Weights of a small transformer language model: vocabulary 7328, no biases in attention or MLP.
MLP neurons of a small language model. Each row is named by its layer, matrix (gate and up: input weights) and neuron, and shows model dimensions 0-255. Each number is 500 + 50 x the weight over its row's rms, rounded and kept within 0 to 999. Numbers have three digits each. A neuron's up and down rows have the sign that makes its largest values positive.
After each neuron's rows, "fires after" lists the tokens most often just before its 100 highest values on Wikipedia text that the model never trained on.

L2.gate245:528371508480492558505437524546456495511422507504521454574510420543482464506481470492545478494451550474472522524483592501468521611522453543413495530402507531449492519560526527476533411499515445504534644536537452438449518560473495459609423510497514502534469534461479570497438464557524486510538505572546576472458505414525527472622646463485533514428453503620529510472507559405522506464429486441582459536509389534594505509562526501405500525549485442471504513553478421504493516599529530478478602531496400492554520477510464461588559542433431486544463438574441419455500491497520543494582450541475555559448556534396557536507448434576489477533421531492546502479542485425493559442555486543487442557533537480465560476588548537538588499446414448555607528471473559438538499549454461
L2.up245:430473506447472515512586401553468519439509476641425447533506452502527393468436475493527527453498526494396441504491570495559512452455536537431431500487545492454475488584455535534475534602522507453457504483503594504547477492453468505549558511425547592420532460562520508567395548493567475455557562573520441469422461529596512446539615534465444582522517524528527513442499525490559506531416516500535431464457474542555478567545559577493446504474527455497474523521520477575453509593563459563675395447475609516503464451485493547465477625556533493516497448566531580509543391492481535451524524523536491532471499513466512432541485552514529446474444423465493457509524523434542495498478460448517484489557443487527476592696539539450481477425540513454572510521477547461515453484558448
fires after: "."

L2.gate160:566421495525526355471544407404508477504476550513537516443410500510583509471487506503545491571550572531479512512412573443519586560531505461405465440384527524589522512550482450525481468425439551501523479503594564502456484574468498491420547480397485497508515478472465498438526477662534426521439547429475532501516450529442528488463561471576537572462499452568450441546503486484443468473485429561640526490570522425464523508517556569521388562524493466561420540454488599509432512496572520487486493509404526506578525452538540482518460565498488554475484449567544539551407517523577484524553436510474505505544447535470477497539541433534487410425539545557538501501485555585590535502524457527433522474460521437551407510524431531487573433548534501468539594441506439540518388512485557
L2.up160:492490511457607538471487505550598629474505593484537530479433513556500540465531546454615478554590471538506507495484436396478568504387519509503545431464512482596453479510511483624506538445499554508498547436438559456454488483584482423568513623409522585492527575417382520524531509534495503475526513417540471458515453504461573518463503503561542555512455516570514396513468489570505529471491519466582511446510474431484505484501536489544465534500500483523449437498450515587407573500497522456490399497498512475468610433563585471576482503555457557500473476566566496563531596502585466415543502443559491608519484507537482570526448468542429422518601456479544509473544421500460465479513462526523483378473459536556528495536508538473476419502579456522539608509512462542495415513552604
fires after: " was", " is", " were", " are", " He was"

L2.gate142:465503530516543500459458507512461560567452522492510470553571445497580563456533455513587423600534517417416440484421502477519587427508467419466538525497476464533433476465567510549489523432438514540396459555501456496507531519538510533485525478426521526489511477527500493472547532498508469536519530461453596545435418463452525518486555526476614532471545449596516495476482473529550510498469497523426518437579545363405663523514381539503479455516513506487449497408513567435555545504482587415538555454431492405505518467502554468454553546636485601553462472427505494597474464495502475540408376532598410459488536454490398515418499512523535525512475473525499490531473530545552556554509531479477528513523377476509537470452498482528553451434472519533563438423529403535377519544473519
L2.up142:461597514531528348629458371436381462616534557424588441623483500450520523497542557512510455541467481502634503399487495504483450448472431497496502504503438443461489470465494419513562479397463472500509623466522482561470549570524499513534484495504479453496575498494463467441594456518481376578515454532453502503502443558453527504501487528602458488470528534477567548505507462559581560493456474513465497487459538403457551482542510489456514510532486511447409468490462507517551584451484527539526602467528440513447538474477460453519564514512527501507401537551531530531524546470494533447544464480562464520416521486522388458511531503516491512455446456518584466561559396530468506412462532458475558478481525514557547512410560585565425434581568473578554510419526397472466482533470507
fires after: " | ", "| ", ") | ", " | W "

L2.gate506:454524542593539605568513531481502605469530495440547478421502445411400469488564500484510533497520451516530532439531529544617468609481507553403608379489546416541484538500589579560642434612578579463470464518528480481544448582425501507490485495619450558579485478513529531548559515473484547648521565456484511521477472473479406475549509508563511510527578548493467517539560428520476538544524477567555502465504485505481448396562509528586472519477647515504538535579520446533517544492440521422464511580549426443461518499560506511404540505515503367477433521486540478496558462598460515471436515564504444406576459559477483572498505490515513516517545510532505531520550473500521490492502463554512504523474533531525591479499565486498584548542560444438528503494539520455506509555479532
L2.up506:531513504462520559448478495562516474431458535447457555416491549578484454566568466503515498543484537516519616500495433491542481462476466548469465462530492485540402575542565588472543567555502527534499571512480469499425539529544524424511438408560540500590466572562386525565510529513548417503526496563520491525484512532396492471551419501477512518562495420499509608467550423480623513439540541531636456572624473473596548481467591472418583427438517496493571460586412508609503541523617555470468460522581498465524508552505458499534572471414523524401497447551467485462577486468546513461480488491475469532502424532565534458541434462547550413543571453527495519471507603502539471501508445456495595438532441515592552528464429439529552511481462448562573498512532547486480468500556520
fires after: "1", ".", ",", " in the", " to the"

L2.gate406:539600514489522577419495520578483500549396466449479518449478531553573539561593495501516490679533477467562568633514587558471536503479422447493526468494551505565402497456458503573466451557545503489497476478589476494513650420462567445533477444518379509505484517535494433434583488543471568465429516487487527557470599520558509542467487468445466414479552446411461492542527532441543427519506559558500549476478410440445529567500530377506492456501442572502513419491479574539407553428433550453524475514395497458521496473573555443491561474512551438561540563515445546419527572552475520511456458455477517512503384478536478536525472469562573508485484487466462507534541570446475475518370464508519473469537490499510484519600500505451440494559550458549482559492481542483441433513520528
L2.up406:484475479529532432488545423494427433534581573505571512470429514411542461513489568520537487454426487514494529510510529604484573460431463510474492550518493573511495587514503529460573469513582488546449376532555509485514594528398536545511508484493349447368423536524571481508521470461431429471406522484492450491513454521502456539508510529395468543550512579436511509533535469512393540616527486586511472441555503530469438562497387468518459478493521505588580490474481516461533468470471472498507436518394493495483459550569536470591381528523464451537407467410520581557557522460544446585445530543560625501546475461508527528522530518513579513655441481474478605471563547459525529559512611556496508479472410481476498519553467500445453459530473489473544501467467537538516486526481566
fires after: "\n\n", "\n", " \""

L2.gate112:495542482512471499476495526516448570504544564455570562456545425499540414519574515519472444535505533437487508549452499391441532493527515594461501473428463534498410504489496517534499581432544526426538526439539537498507485511484626501516405504571426473471514532502511476465469598464486512499497618431486416468574512580543393594470483426519531405500481515500508486486516455508510538557539491575444513608540525551440474471522501510567593617633576540549478525527568494521555574590489515463465548526499512427518523486498428469521476444477484507527518411426512427524531559461457604479499463434493527493533422555463381511454592543504459481497424513516559486463609580525338529472422574518514521499485496552579532421462462502448558582422532508536562425422529469434472486524460467
L2.up112:564513460504597517534462502534436570507432588488540424482483434499530505514474531528544553469514474407479455554548500543516603513500406442423508623469506479545585407532475556509473536550478558564451432521555513473493499533468472493439543502421534525484537514425555532420547460546367544525527545485426413483601462364498456430509425526485574558502507476530453436543527492486449563515612522468456548500473452404488477601482493473409459450514455497498552487530535418423493404443523420528559451502376548486503528500531541443455526503536533392516628480390539575476515512521474486564523509556574515517506614480478492455502472442487473561466521476558495518625515539442497449506476521559504478517466528563479502420494618496466489525524527393518483591438490488474498576559534496
fires after: "\n"

L2.gate557:479411582473497632430481464499476487535477539502452521546453484473493465525524467448515431498489532477444416522553519572484531392399524402455435494491569507543509482565562489482499437510503491524510484499534438498561557575490582499526514470547465484397534588474506540538484573549487506470525448553536347546471493497475547533521505613447452511567439515525552534515480487484425475524537560529524481453507430441472397534441485500605610459589449514468504542531484515451448590483478479499424432410360569486565599501508488490461388548504570581532547519483487541532548487487530529512508531577463488577526529430523584471443513505526548546446527534504548512445491593448618535580476537546538511327468447522509485523490486511501456435516491468459563509467536501516631510414496594
L2.up557:530436488497471494460473392531406513496495583442452483572439454433480427526482518520528453457461523485498522455452462609474518554508489487512542495528503521542640630510475479514500503464510471411551493514531412453456561455460479534534454539524426503431408431460509436459486542517455456484471464543451390458601502524536448467498530546454534437518535626452546491549538498568437500573509492543485529412627509439450433517493391458541476483582551508614455501432510555442404437572477433539409420472414448475489449573508473517564494535528483522536460533478541520487482477476662485602463565518521417550507525503477501566502500461544554459565459537462458517547544543418525536591418507495497486519521484481334589494467556523485443480564528517569523501506527426523490503461533479
fires after: "\n", "\n\n", " (", " \""

L2.gate75:496555497566506578481472491558545491485543428543546550541517451582493495525560458575472500557534521385528498506480461552484435560530566507479523456590499482575552479570552577521537497483518489492493448519525511560543599518500466470526423464468474515500577607396448371469517515475467462536482588530466500465464450522434470526528610454515462457498395484508605576402546510548471517469518401461474455427507513470494419513601430503579575410477436497425453575581509446529581602576483561501456559513504479572433509579553433532484528407497504460536481516471557522446476546553526586570447537476534511520546605533412534545524494508500489633546527497528522454488530445560397474492468506567512510544513555449461610413482510566486438536595451520552512492536518428488523515462483592
L2.up75:544495548491516531504480442543510540472489461556584571527515465546416481461531425502495631481552560577504523457502523500494569491501452456449514455569540475514465557500558628539559415430514502559514510565472513455550477482509428494475436455451561433504567435560532433422560422392438399552517530458392504470471379549461456399483504572496479434437437502552513552437490577577470499493535537515387477565519424492462633548552444510463573516417474390422449430550529508473459480591413519478471524542449511467446441500561515473539494477507510525493611485556514439461504498597475371505441478451499435510525512475472506522546490529473447447499427518575466541542579469486479395492522407536532497444418555536494481531495476503465632446450491493529519469512545504470480522554514553
fires after: "1", ","

L2.gate227:491537503499556625565498637495544467480429551442509409491373554470402489455451399573567468503520511487518531470594490523427469526426491435483569586495459495555456498507530502533498451501452541478422532488551582506486476510536491457549449484494489521587506548473514435499527457547432530420543509476603439556577582438453573435528536483427520481422390523452540569465548528408470534472482556445536539444549552577522502482505410465556500449476510527553475591469533465466508576504513446511509512421459467495558603528504464538445510471597592472505445431534609483500501468636544510448502550529537445498503549502416442604496617461529517490535481510484505510499523461470457459492437506417579485514521423437519564436525602537476596568565516475479475511471554396481500514479509533
L2.up227:416547553437304466464473398498475484519541547495459464559547701540527512483438552510547543589466467451542494501571553522491406546534496632468534499461486573522485589513418467534531466462551559526522550537554498622482482505506444476484498598541520578420469572433557534461428521445524439497595470445458459542576504445470404533551508413477483489527520543427534508525445549487558458493481534582489546513532583543501472519457447512378573444507552538433500535482552544516491515564505438516413530467506430468435476517546483542481582466531514441499534526541556481517561422584498537528458554411503455543455530530457477479564551479483460447508453496470512541514500505459472487391526513508472598507445417431444544487489459558539493485490497516544441399421456486563484482513441472
fires after: "1", "4", "3", "2", "5"

L2.gate316:425524497415534511483510471462566470478483479536451486439342534556525497490548449525482471486530465502530516457523472489490475495424493559477522521465438579475399450457483386511533496458459459456514533535486504537499486496493448544510459518505439520398474489441462470557445522553524518431560435554567539425512548499489557525526404434422544536466361449530532562478497395545462466556416477390559592514509424487502391464462481589457491472490536542574531517453578517523500534451489456548484562459594455472486491446537460567555406577459504583462490632433426482479492445483426471342422529456494449528549566557482433499574570557581555544518485484486581478526508402579579444508498420449542554497538462532569483559474497537509533555510377527450481494503452462519524476479507568
L2.up316:373554599556538543497501527473504461444550437423424497416571498493477490558544426512510479483535451506512529550565520405451496555459539500413475501499525513516455514469473478494506464499479427520508600460484461569555410513521503420493456514569512578480459543497535482540500542499527536477452509574457541456504525410542544537437568525457478515529392378422506546525543467555506609496487456516483475491643556522448509516485475515593529534520576578600530590484434506524573473550490479568460467417565416418412511514478496539418497588484479624551371522494450530477394539480554458480430527496535426497556545545558500582506492437412612529465458545526521381503522518502468577464552503405548532554473604532532466495509487518450458539592461490493468425544503451485507526542543494
fires after: "1", "2", "5", "3"

L2.gate319:486536401557541476579457506498553452508471455398572466578416534476429492572521532551501446381571540383488528459483509458446441513511444449606436471431437466526463541466524452523472438567505598472440487424552553488458476467540492485442457461566411593386526456455466574474506531488501542484564531507463480455488523380577440559444514562483491490530531440432490407476497543496541527506386534532470466554531525446562508533474428506589581509539477555426412516493489442452543569504417464440532488531618437467571485479442569509397492514507501466527474509545494555572455456507517579473536630491538489479473533549416530437573431470592506493461491491479452423532546537573481503511445546538483484418464410489498548456537425554506528466467495502434542533513439480489548448446407486
L2.up319:403481484520471450533529512416465431472537510626365498577536421418517519545524601471492482514450538467429521490535482432503483497477504491512534461555397469525535500511482483480491370458520493469464496459475554421534457506523509488589540468509454551377515500507445532492460513557496452526465462466460583555586473525475490488601514547419520487536559505473449514395350546477488437469495457490437551525586478392513455527413474530530476498501510496419497498500482650464502466444460479477554503477518533436505561426518493393481513499525497515548554568507548508534480479415479465523458405539575472455472554451501468448440433592543639549535487561476435477519446458536431531499472568462472498553434455504537569459471569580543528395473628557491537586591462471538548520540488441
fires after: "| ", " | ", "1", " |", "–"

L3.gate23:504493448518476453478512480555560569487591587501553481518449490488471484499474472458457575441435572478493463474512508377547448540490475553485514501453489533481548436527499500494524439478474538548543498458521536529491540539525521496523548547367571458543484581497523408465537426500473526502451482509483464496483539477535508507521546521511512557398481386590516561586466534466575546477575561594448462459531432518554614472452496581449527473542439552513502474595480458608474507502540405463519504538581512625452610446510524394513511520562571547481524425467463509553584577581669456553457539486569508504477508486537404598492573485462447488447511376464473485468503395456485452488492542490502542549502574496547498561485438546601422436562525600449450487473431419487478533486523512
L3.up23:540585510559440512570527576532508508500343476424435428576480399478448452563521483479455547445514443478465379503492553455471337422495409510494466494481496498543492437506520584613552517482512471442514510523475503484561514508531453495476448432448610504533420476452435503516510488536505467513418521479486517530543554485476525505561518461467436570577507440478577478460451549478521477483522485517444404567387505498529564572599560508529569490541550490503582546556511523556506536558557449477504476472460570507561426536489475528520489464480550492521468537613552548530522454620508489405411472470444554453539603436600479484513500511401429441470555433511483506474554471494455431547508541520487487466483468484531414461589546586481455548564555538517495446546533578474500613467577466
fires after: " sp", " H", " h", "h", "St", " sc"

L2.gate127:491555574508492658495592426561584522487543491542487513556435551532516375518634455519595410448437410449571469453543552535518518432498462461574565432481487574492430546483498463446487502557555522470489563554406548588557549532545458413514493532456436535464506504534430477497432577520441453472505408469564505537438550497469557556509505542389538409476485535417514473477473474554581580562454509449533407474526499507540516536384533544502543527432585425446481492433404511568412591514485478490504510468527528452467498556494525547452502527475539477511503553494560491429466490465413475530470531527470487570595524563466487517471523544557507535464456493481507543440480477418466395374481516489533504491502501492471549411537519580551491515476448471596535477522409478488471436505509424
L2.up127:465441562510458564563578505565623533480490597538645434528465609526466408465512497596572493507442405479546545497579483523514516446448446524501627488476513525558501491538471477481496496534634489486446506496557528466530570573560451514454495506554439524474465406479541476476487565513396405489537411451425450498454543517508479530528418522438478446506513547379523623525487498465532574501522428456567463545539563591537455546467529515552612500498500492522565497531502454438448550531431416557491482514477412472418453430530566537401503473486499522513503446453571490438520445554455560452460551533486461495591564542459456553506446473492585492513416519386537491549440558435524469551398561494506500456500563505435460441489443502535473486497534465482519516410455506533490509514519456
fires after: "1", ".", "\n", "2", ","

L2.gate562:540508509545506484535539417511486435480514463458511398489458468355425547499483513583564545371457477504477435461522551509551487425437537548518507501493483484382566460526497468459548486506500498468493472582554517462503534499482463515590536557467503498576493370504553456504536510464505525503549481538497418482396511437540475563429527531429461435622594496503431475527486617539531507496518443537428440542489491402460466572552508472503338464441465487469487472398500446476467422512533525508592479533538440545470471523402499447506403562525536461560527521469492549476532530433552526472513498572487488480541529400429532478497458548533539535531442540428390507536487487506505427570500568464421490544579466489406529557584487552497576519500571549429569497536555640522455549496531421
L2.up562:560501426570509443326411542465441422567506532441542465480392447517442481430410471601529519430528522559396492456456586572527520496416487472585499621499518568431556487563520492497598446480450491573510567431439522527529501507475456528445537458519462525423471475461554526545435473524450469576474514572449522476453479440508434442444476527504495514504521611488549465478424521467485487456460528513574595541535498455482402588555512529521540458481582509599497613479530466463445476502510503481556517554529423553507608580482469521458480545588485488507463517395513574576518485564490472535422538508487536547497554558504549545469535502440495547552470473463471522508536438643549576508446584458473561521514515415538578481483590496541553545517487509477569516441471513504501537481487564
fires after: ".", ":", "–"

L2.gate601:487485488514440557467552392426498549515531527536413502572496461471499464551431565474440458463466511547583431582424562486493551454505484514482502477471427557508464487564506463536585559452514553470550542457591543490592588510477531529463548535433419550472403473404509470515487504419532474473438521524484421489504460516580510511423548526558504458430483523425466464421569524555522524549427478476485487491448548467511511458399553556602477479550583557553557593440491559485449459479557455615526419417427483501545455581631448503452415530583526465464488512525465507521553485504575520516413507499512562466628462518512535491508495513563491487573551412525428411530462471554496407514592510509580544524529455503463467539522484484539491493489527405529448449466479436562561442541590619
L2.up601:459509498470447492479594455549514525469444497444410483556443432558600569481514457530464564542449464511494404523484526523542490522493520441483452514583451530411502439485545543546514437575453502453529438458518495589447525438514441453503474558529453432473533496455491513429495528464442453544535478490518431479568496553535534417414482490522546464506524430526467532488515439451490550481415505518482530570534557458399496573516544499535549520446506492473503433366482542515513516477514569450472494518456517471468471502513569533574531614575545446510530476564427500547509467533531554514505470493473569453570538564495512424462557494494376591434559493562549446496529437528532445427483505473529542548488452557446473424523460576439613469527344483439315437454599470542526520575635588
fires after: "\n\n", " | B", " B", " |", "00"

L2.gate640:437439449479487525429543556421576475539519500503529428471458413514473547458441502524431468412495493492485511518539430470520463494417632522605501516467489511509467411537502406485442516452505494591627541414567433573496530441528519586488496553606445526448498465528486460474507474445520484483480583511478431523538508437479493537541465442534482472498494460383584561401457584493492574521519505527457560638548491470485534540460602497459586532462488495520519464530522470482541476436473516478478403563570467489456498539540491437479434585556419482478458461427557498491450530565460605610457503544569537453566487500444460538508444455570482557459482466390461485527575381544493450449431509462517561542469488481469424535505413492438497473562424438486493488477485539377466458536549572
L2.up640:448518444578395448500523441469505504501495449519500553514520504503430556524597543453510518487401485576419533521515473485504487488540522515497496502460498539476514424457544473403498520472584444547415469353418610582504496469464490548466508407518410467502509540492486486448374437578505502426461557489430439548482608520480438421372500470495596442459476485462497514450626528497491602428450464563511445461513505548495435389541522493524420472529530449546527449560496518498494461554616567535570490537459481482505579442611480480511498610526552560525448606518531525536508515480552472441488471507431513515455457449612522527485465517538492491445535496548460480586509437517486495582491520577475502518458455501434576434512535586537628507526503502497519494544464371521461507521550458
fires after: " B", " H", ") (", " |", ", B", " St"

L2.gate585:420503531498582483562503511552490463549533553497488490451422547525476528434511523561357462488468500464465507505498512595552484573453472498539527489558487592426434559506542459517475474465606507499477500559553481533558573439544535566540469508534399509482523423540519498464578518526414406516565442527535430548517552457471521444542536571489543520559526522502453559569515534461523559479599473432448480541528408515388498547508582417508477581500536555437555496364411557474496536517451563436483511487425500495472530483481455436501469504505495529528550518454480512371511472507452431412493547457380544505513543470450489484528406473563495447506475564446462534368513550459519476443530523456536440526590497559422647479564467586466500484489524550448574528489384555496481580469528402
L2.up585:445559495590545521378434471477433467523460462514552530525465498539381481546430541526456472485511450560450414475475545448495464473552483473541549535561452530447464543447419465483524483507445480515570536547502526593467512475540455484477516605387592469539464428500574427687462483494577561479495370464470558475483463561522505509613542493475506497475556474471487461505507442511516450471506562536593565458389453450453513406484533553463523439513489537530470499498508575573460535558477535435553505509495453572440504492499476571400457460572519532482475514621436496564468407499473560416530477472508475566443537463526469548492446596474531545487493519457518543527427463490485517430609379427442563489515485473606520483552542536531509502439441447589481471473569427566496508465533522
fires after: "."

L2.gate357:437475513439542526566499539557498563598571432536577491507567458569439538422428493483517396517456434452534578451432461472512565509527511426526526412497412502472380528483482442508515466513472490490450466477539456539507582435536717539526512476526528470484524575497450423550510510471506528432554509594466570483502421447523478559594496504497501453461573545469458492484540496450592491507486487550452517561544468432456584527498471456442524419523444513506477434510514469403530497449457533459528499474558418511429421539478544503479477527493437480497504544467378407502552457466396475486545489583529537527408563480523540486524441471520552582467400534515554442470461433459455560505558500532473478693505547511589498529430475523578499464487469549528502484422457462456529452466539473
L2.up357:494441538399516471460404469534533517543448485559503482508432508597563516491419424512541420403515416401486467535452424510512532510417457462525489465520474531471423496520436490600473460395565492525396501486474514422479513468450505422449506490434517538493556550458550490498418421508523485528464571448589408460536579473479474467510507600416641512478491457520488526565497508519397554454445507448496536531509553495484533490438470500498490505496485419502481374553498537551559523577550502477462482409504456595579372516490487435505549500460532564510502548619470559500486509509544537532601553533416474480432503435438511514426503481473489512410472476421495507503474419508492551496468456480521453509499518448548391543537520555540574425419383504477543526525469451605483532423513600
fires after: " | ", " | W ", ") | ", " Win | ", "s | "

L6.gate164:484508445451569596478465479505488468522490451498501484542359484467574498504477471457489467460549516444378493441465526497424557465510491486446427449500567535443422530641471578501480552378656464476432522489507539521539478502508487485556493490477475555435507515613499412496473468413499524461555540616442504555376526510467471458493469476455553516612480482401468461471577576506480433480550501438533528502471543512607554499435463475488512525478526462448510496490430547459534546563446545499458383480540570571445518412537489523480482480488449552450485538480364428479506502520557511444518518474425460536512456482443557567503474432513493573464472440481490482421424541488567513511336491514607486429546546465570537504464477448491518474498461449487630456500444519439498507505465547
L6.up164:494473469460545570487552532566487457459517398496436467463555462516556490589496416511517348461391467439398562450552508502564589480535395498537484500564536480516507477551483477478426518520481425466504584516547531487450405511581508439473578551466502498465463485534492554432442486453540507534449504522463460521464514553435442521518536419493559510586486409456462564548517560521500473524574487396543501493445454477451532487415397520475550528473552439456525432490490545443465439475451441523488464443532463519495545467517360547471395489499527494498482446547506606549498551500461602417525441451468437624521437447515508500483430417483498522454462436432464510425503467479500501439483607502546489465502451422543507618624517439493493551598526407451530508467463484558481591495521559
fires after: "\n\n", "\n", ".", " Mc", " his"

L2.gate634:527407592461480534533498532597426592439433469409539535554451393628546484538554477503645405490551492447451548508499477534558503513522486471496507508515479478542496511427491581553531563541438511532518463542507568540462448493583501536512478500456432500530536507493518521426513518486553407413489545539534540499506485532466546532573458468501531506490514524471475503558506517486359541478547495422507419536564457477580474527524560447534481534484538510583487561479491462528486571577520515482511471463497510408512545562544394513510500519452538482477558416510452510467501476468550502473513431457414452450458444477555473564444491373478576485426511472528474573498423458539504403479477478518528462401545403444519578500547374476567545433500428409445552500578397571512468476584644550
L2.up634:548493473461495528460426451489521499513541511449385517506481481551475485436509570514571496458473552479469547437560544504487545491512393476507466475569505507466495546471483522481473446556331516537518543543517553459535604480435468500419510562385538510489551565497491543476445491529584468529392463555491561493498500531485480425524408511461431542436570568522420501473497482480482536560524494488582429493434527476471445582524556451484456469554470593542512496568495519588429521448525524578425459518466494558565514539507495465470492651552567462460587477377446472421500474539576513505461391388488599410454494461496501458493503519381492541445529447469468542499454430555582494493456478496511538467482445536482493561441582458557505488502532427417590442636447588530479459474575519
fires after: ".", " prov", " found", " was"

L2.gate419:431475456559462541501569506561456604497434560560549484496531409590538520587548512556506504498500525443495529508478538444523473494482442559543560538467519493571532464439474435416462554474454519455557550425472461526488457481451462542441527546532556519574462434488484403468564517630451571476622509474447528515567456477488486570442478486495542468542524442422495554535504500579551535575408351628511504518471501431456448541470518422462485486541486432502447575504458485509550490417505536552497554604520439521484587472504538437501433575454503498533489583436494541536450545474477391454551506441506472491466439563487504408556522505546471500513536610408536523487479509535497564384484595517428514462529579446478434544489565456540489586495580525476576574479480543440420536472579451
L2.up419:515453555421535509469495570505509465508510545644493463417429407447546480470520572456570476516477470424448493491567547423516623512465477515513476593536538482474463534489543553465457459456522505494482493497561509471484528484461520427549519502408485581549461448515515467433476395448516450531476524489424462528526514483420473477501480523529564383507436566483396465463548568487498404473615501536601491500596483512519357541416555495603509527502551550547470516487492605379381508499557512523463423490433445514477551566574528420552462554497477449435468441414505538564493581568578487613459594499469532468594485544492561567454450488453517469552502524429502572462494586492486526531502459523557565524499430506489514599468486509489448561473540480525538473530455529441540571513511538
fires after: "\n\n", "\n", " of", "-"

L2.gate154:553433514533503487471455505477470552571499479500427541484560526428469552578448524413518447541475438494521418457537497461383514558539536505486483443505423522473449575529583491551526531497458574468485559546391489513425525431515567473531515476491516424489553483504448494447424486465653477484593548462545578485465385476492509412554514534600525488447480435473438452455563532568398447530475460486487551544397549487525562507470537531552469610571499515526500513430559443436552486494535448488546560513485450412610539503463501506389456482432564459486500483430392544470517511484479515452517389500443501521472393530494458500495472446508405480516483442452519469487416438536515575498504569505433436352477569462554568504607472438464555502526617554479469480557501482541494499527463494
L2.up154:537512481361505496573533553564527522486484497511540502398372501499479561501567562478474541488529496551467505514462471443504498479456491452534452589503472532521502452518417521498546531546509622591433375495536525471542506479516450533485552420566490525507462489398512523439495489488458523560498468465433439502554480439483548470494530561478548548474524449501495444523527458544502580432502546506532514478426550514484420460428455563400447476580406526484567437498522502466537420458483464479587455495439539507474543449495534422480511449469488471468555469519566590527536481505536517494458540547526552542638555481452530465508546583493423539466526532533474530616549672507495452524413629614520524545557545562426494400601514507513422464436512492447460617517490508530474550397425551
fires after: "\n", "\n\n"

L2.gate339:483487647516487558461516455501453568474502501440490548501498488445548487561587474552595501533536444424497591393527496488422507467504503528484492524499545470531485407482558568562520548514501517492455457460532433532469480572397504468509432460436477558554561512454470446505452476527456488525576540548492527531402600491492476506519463556537482541542517529595443635555545510477478412504536562493411510440484438402548415552493470601565450594434522500529572421535425603546497462570515497487546454470507518469465565564485550414487514585489410593527471417515532546484502508453538479542449502462497467528478518438461568595460482512567589491549475401485521495532474502567478487584492452454457410429554493583628442477570479471517531492535536523580562402476495488496469560571507591
L2.up339:473473496484520493521502459502485473488354530438530605549532475381567397473588530473403494523544544479506494527447497479474494467457445528544504558550422509482456474430506507460636501511506429531491555481562446485506541544569506521650516530615425480567492503484621370439441535526500587517374555503480583537555441543536546515536472426449523450489460522453471523577482564569429625501493450501482586449518512528500452483554492511540646516515479475561535566508505483492514466498502468535557522456483384392511446514511520497544600452549532478500439523476505517573587494534540493568455481483483503514552470523469391570466454494469490462596535501518453496432438448422466450546471494501477561498509469458521521523597521435530469570416548586490576473452580492495494537500454497
fires after: " in ", "In ", " In ", " in the ", "===", " of the "

L3.gate60:561513401536498466415574546500449602476487519507518561490518512460591461503510473429533508484472485451516492476567613541519630505551490438500518541492518495605444436519516397494554627502547499445562467605570444498436505465391566531531453467526435561448528531582504533480523546455416497475525422502458426448450498454451427523529468558523541542561519531457527543585429531502515571608516468623521505544559430511471504554493531512507532553581482377564538437530534552515474516500497488508432561464525442501481507505482511411532411496511479544542480451521427596441494478455482475457499508606438470448535545541419560473503570489432524463554498552488476450474468534430539586486480575427441458492547641627554522459466481534513496502535541552529570555464494447529551610488523495
L3.up60:486487420438469453523552614454469575529494561630593503513447499523476607546459498454503486469499410521610489612553499521549586472509503467578549569451515505535571537491482480545522588519555571461555481569529490533444522458447493503541531474449513478454475498514481602547498537626446409500501451562511462486531469415446472474561492515526509522470487597538488535494502396382466504519600557444505490544547484484547451490483503427510456427465517443585523478416503480508533525500443508536461505517471458562497541555518513392610434470468523474489473484569536499532626457484398393389510566574509438448547562545554483510535510476459588466450476474391494496512402498432467456568509584443518495473523459572462512475423481572528522467545397574500438559506499496464506574486463465
fires after: "-", " (", " \"", "(", "<", " un"

L3.gate16:467541533545469525420477538484473531472516417483509578438482480498497439590511480538536466545570556567525614462502516485511462530395607471574464561431527506516447480513486381468552467454490568463490519615513556446452488447509542408488489624461480550470529611525503596534474494565446593491472491468524433484510462476556386566596433495533588454560472530445453521606439560539533489482462444548413491518518481409481545493501437511550548547552550536550455493555589466559536506510405507526423541403473493507512496538499450480547453528523462551596480463458497461493426517465472405566447489474557553534581512471510543521484502504486522508408449530500512479453595523528454459611493443471473437458557506443522484562551552514477429581493530621569636467445460475455453503567475474
L3.up16:567555486439519404486566461599365534499545498464510592517532501449493523511503476442509544511444520561447491479590534517450463398473466574581563572498551482500515550459524534464605540466480516534519559568512570432421486546461519454546495568478526504539452530636506537543447543420360510430539381576432443580468455598486421564522497503478494530544522588514470568559447528459495539604486426469485502490461501419421487497579452380466414500477517390487531487564406532463418577536481545464466503475525394540489490502512531410527459545500458504544518504538559457586595512498431498447568489482507536450524524594498472546479554470536472563497387449447484508552510548562521485482545523556473499484581505469500504602463463557492463507509493571498539511528448560433473530530477478
fires after: "\n\n", "\n", " (", " \"", " | \"", "=="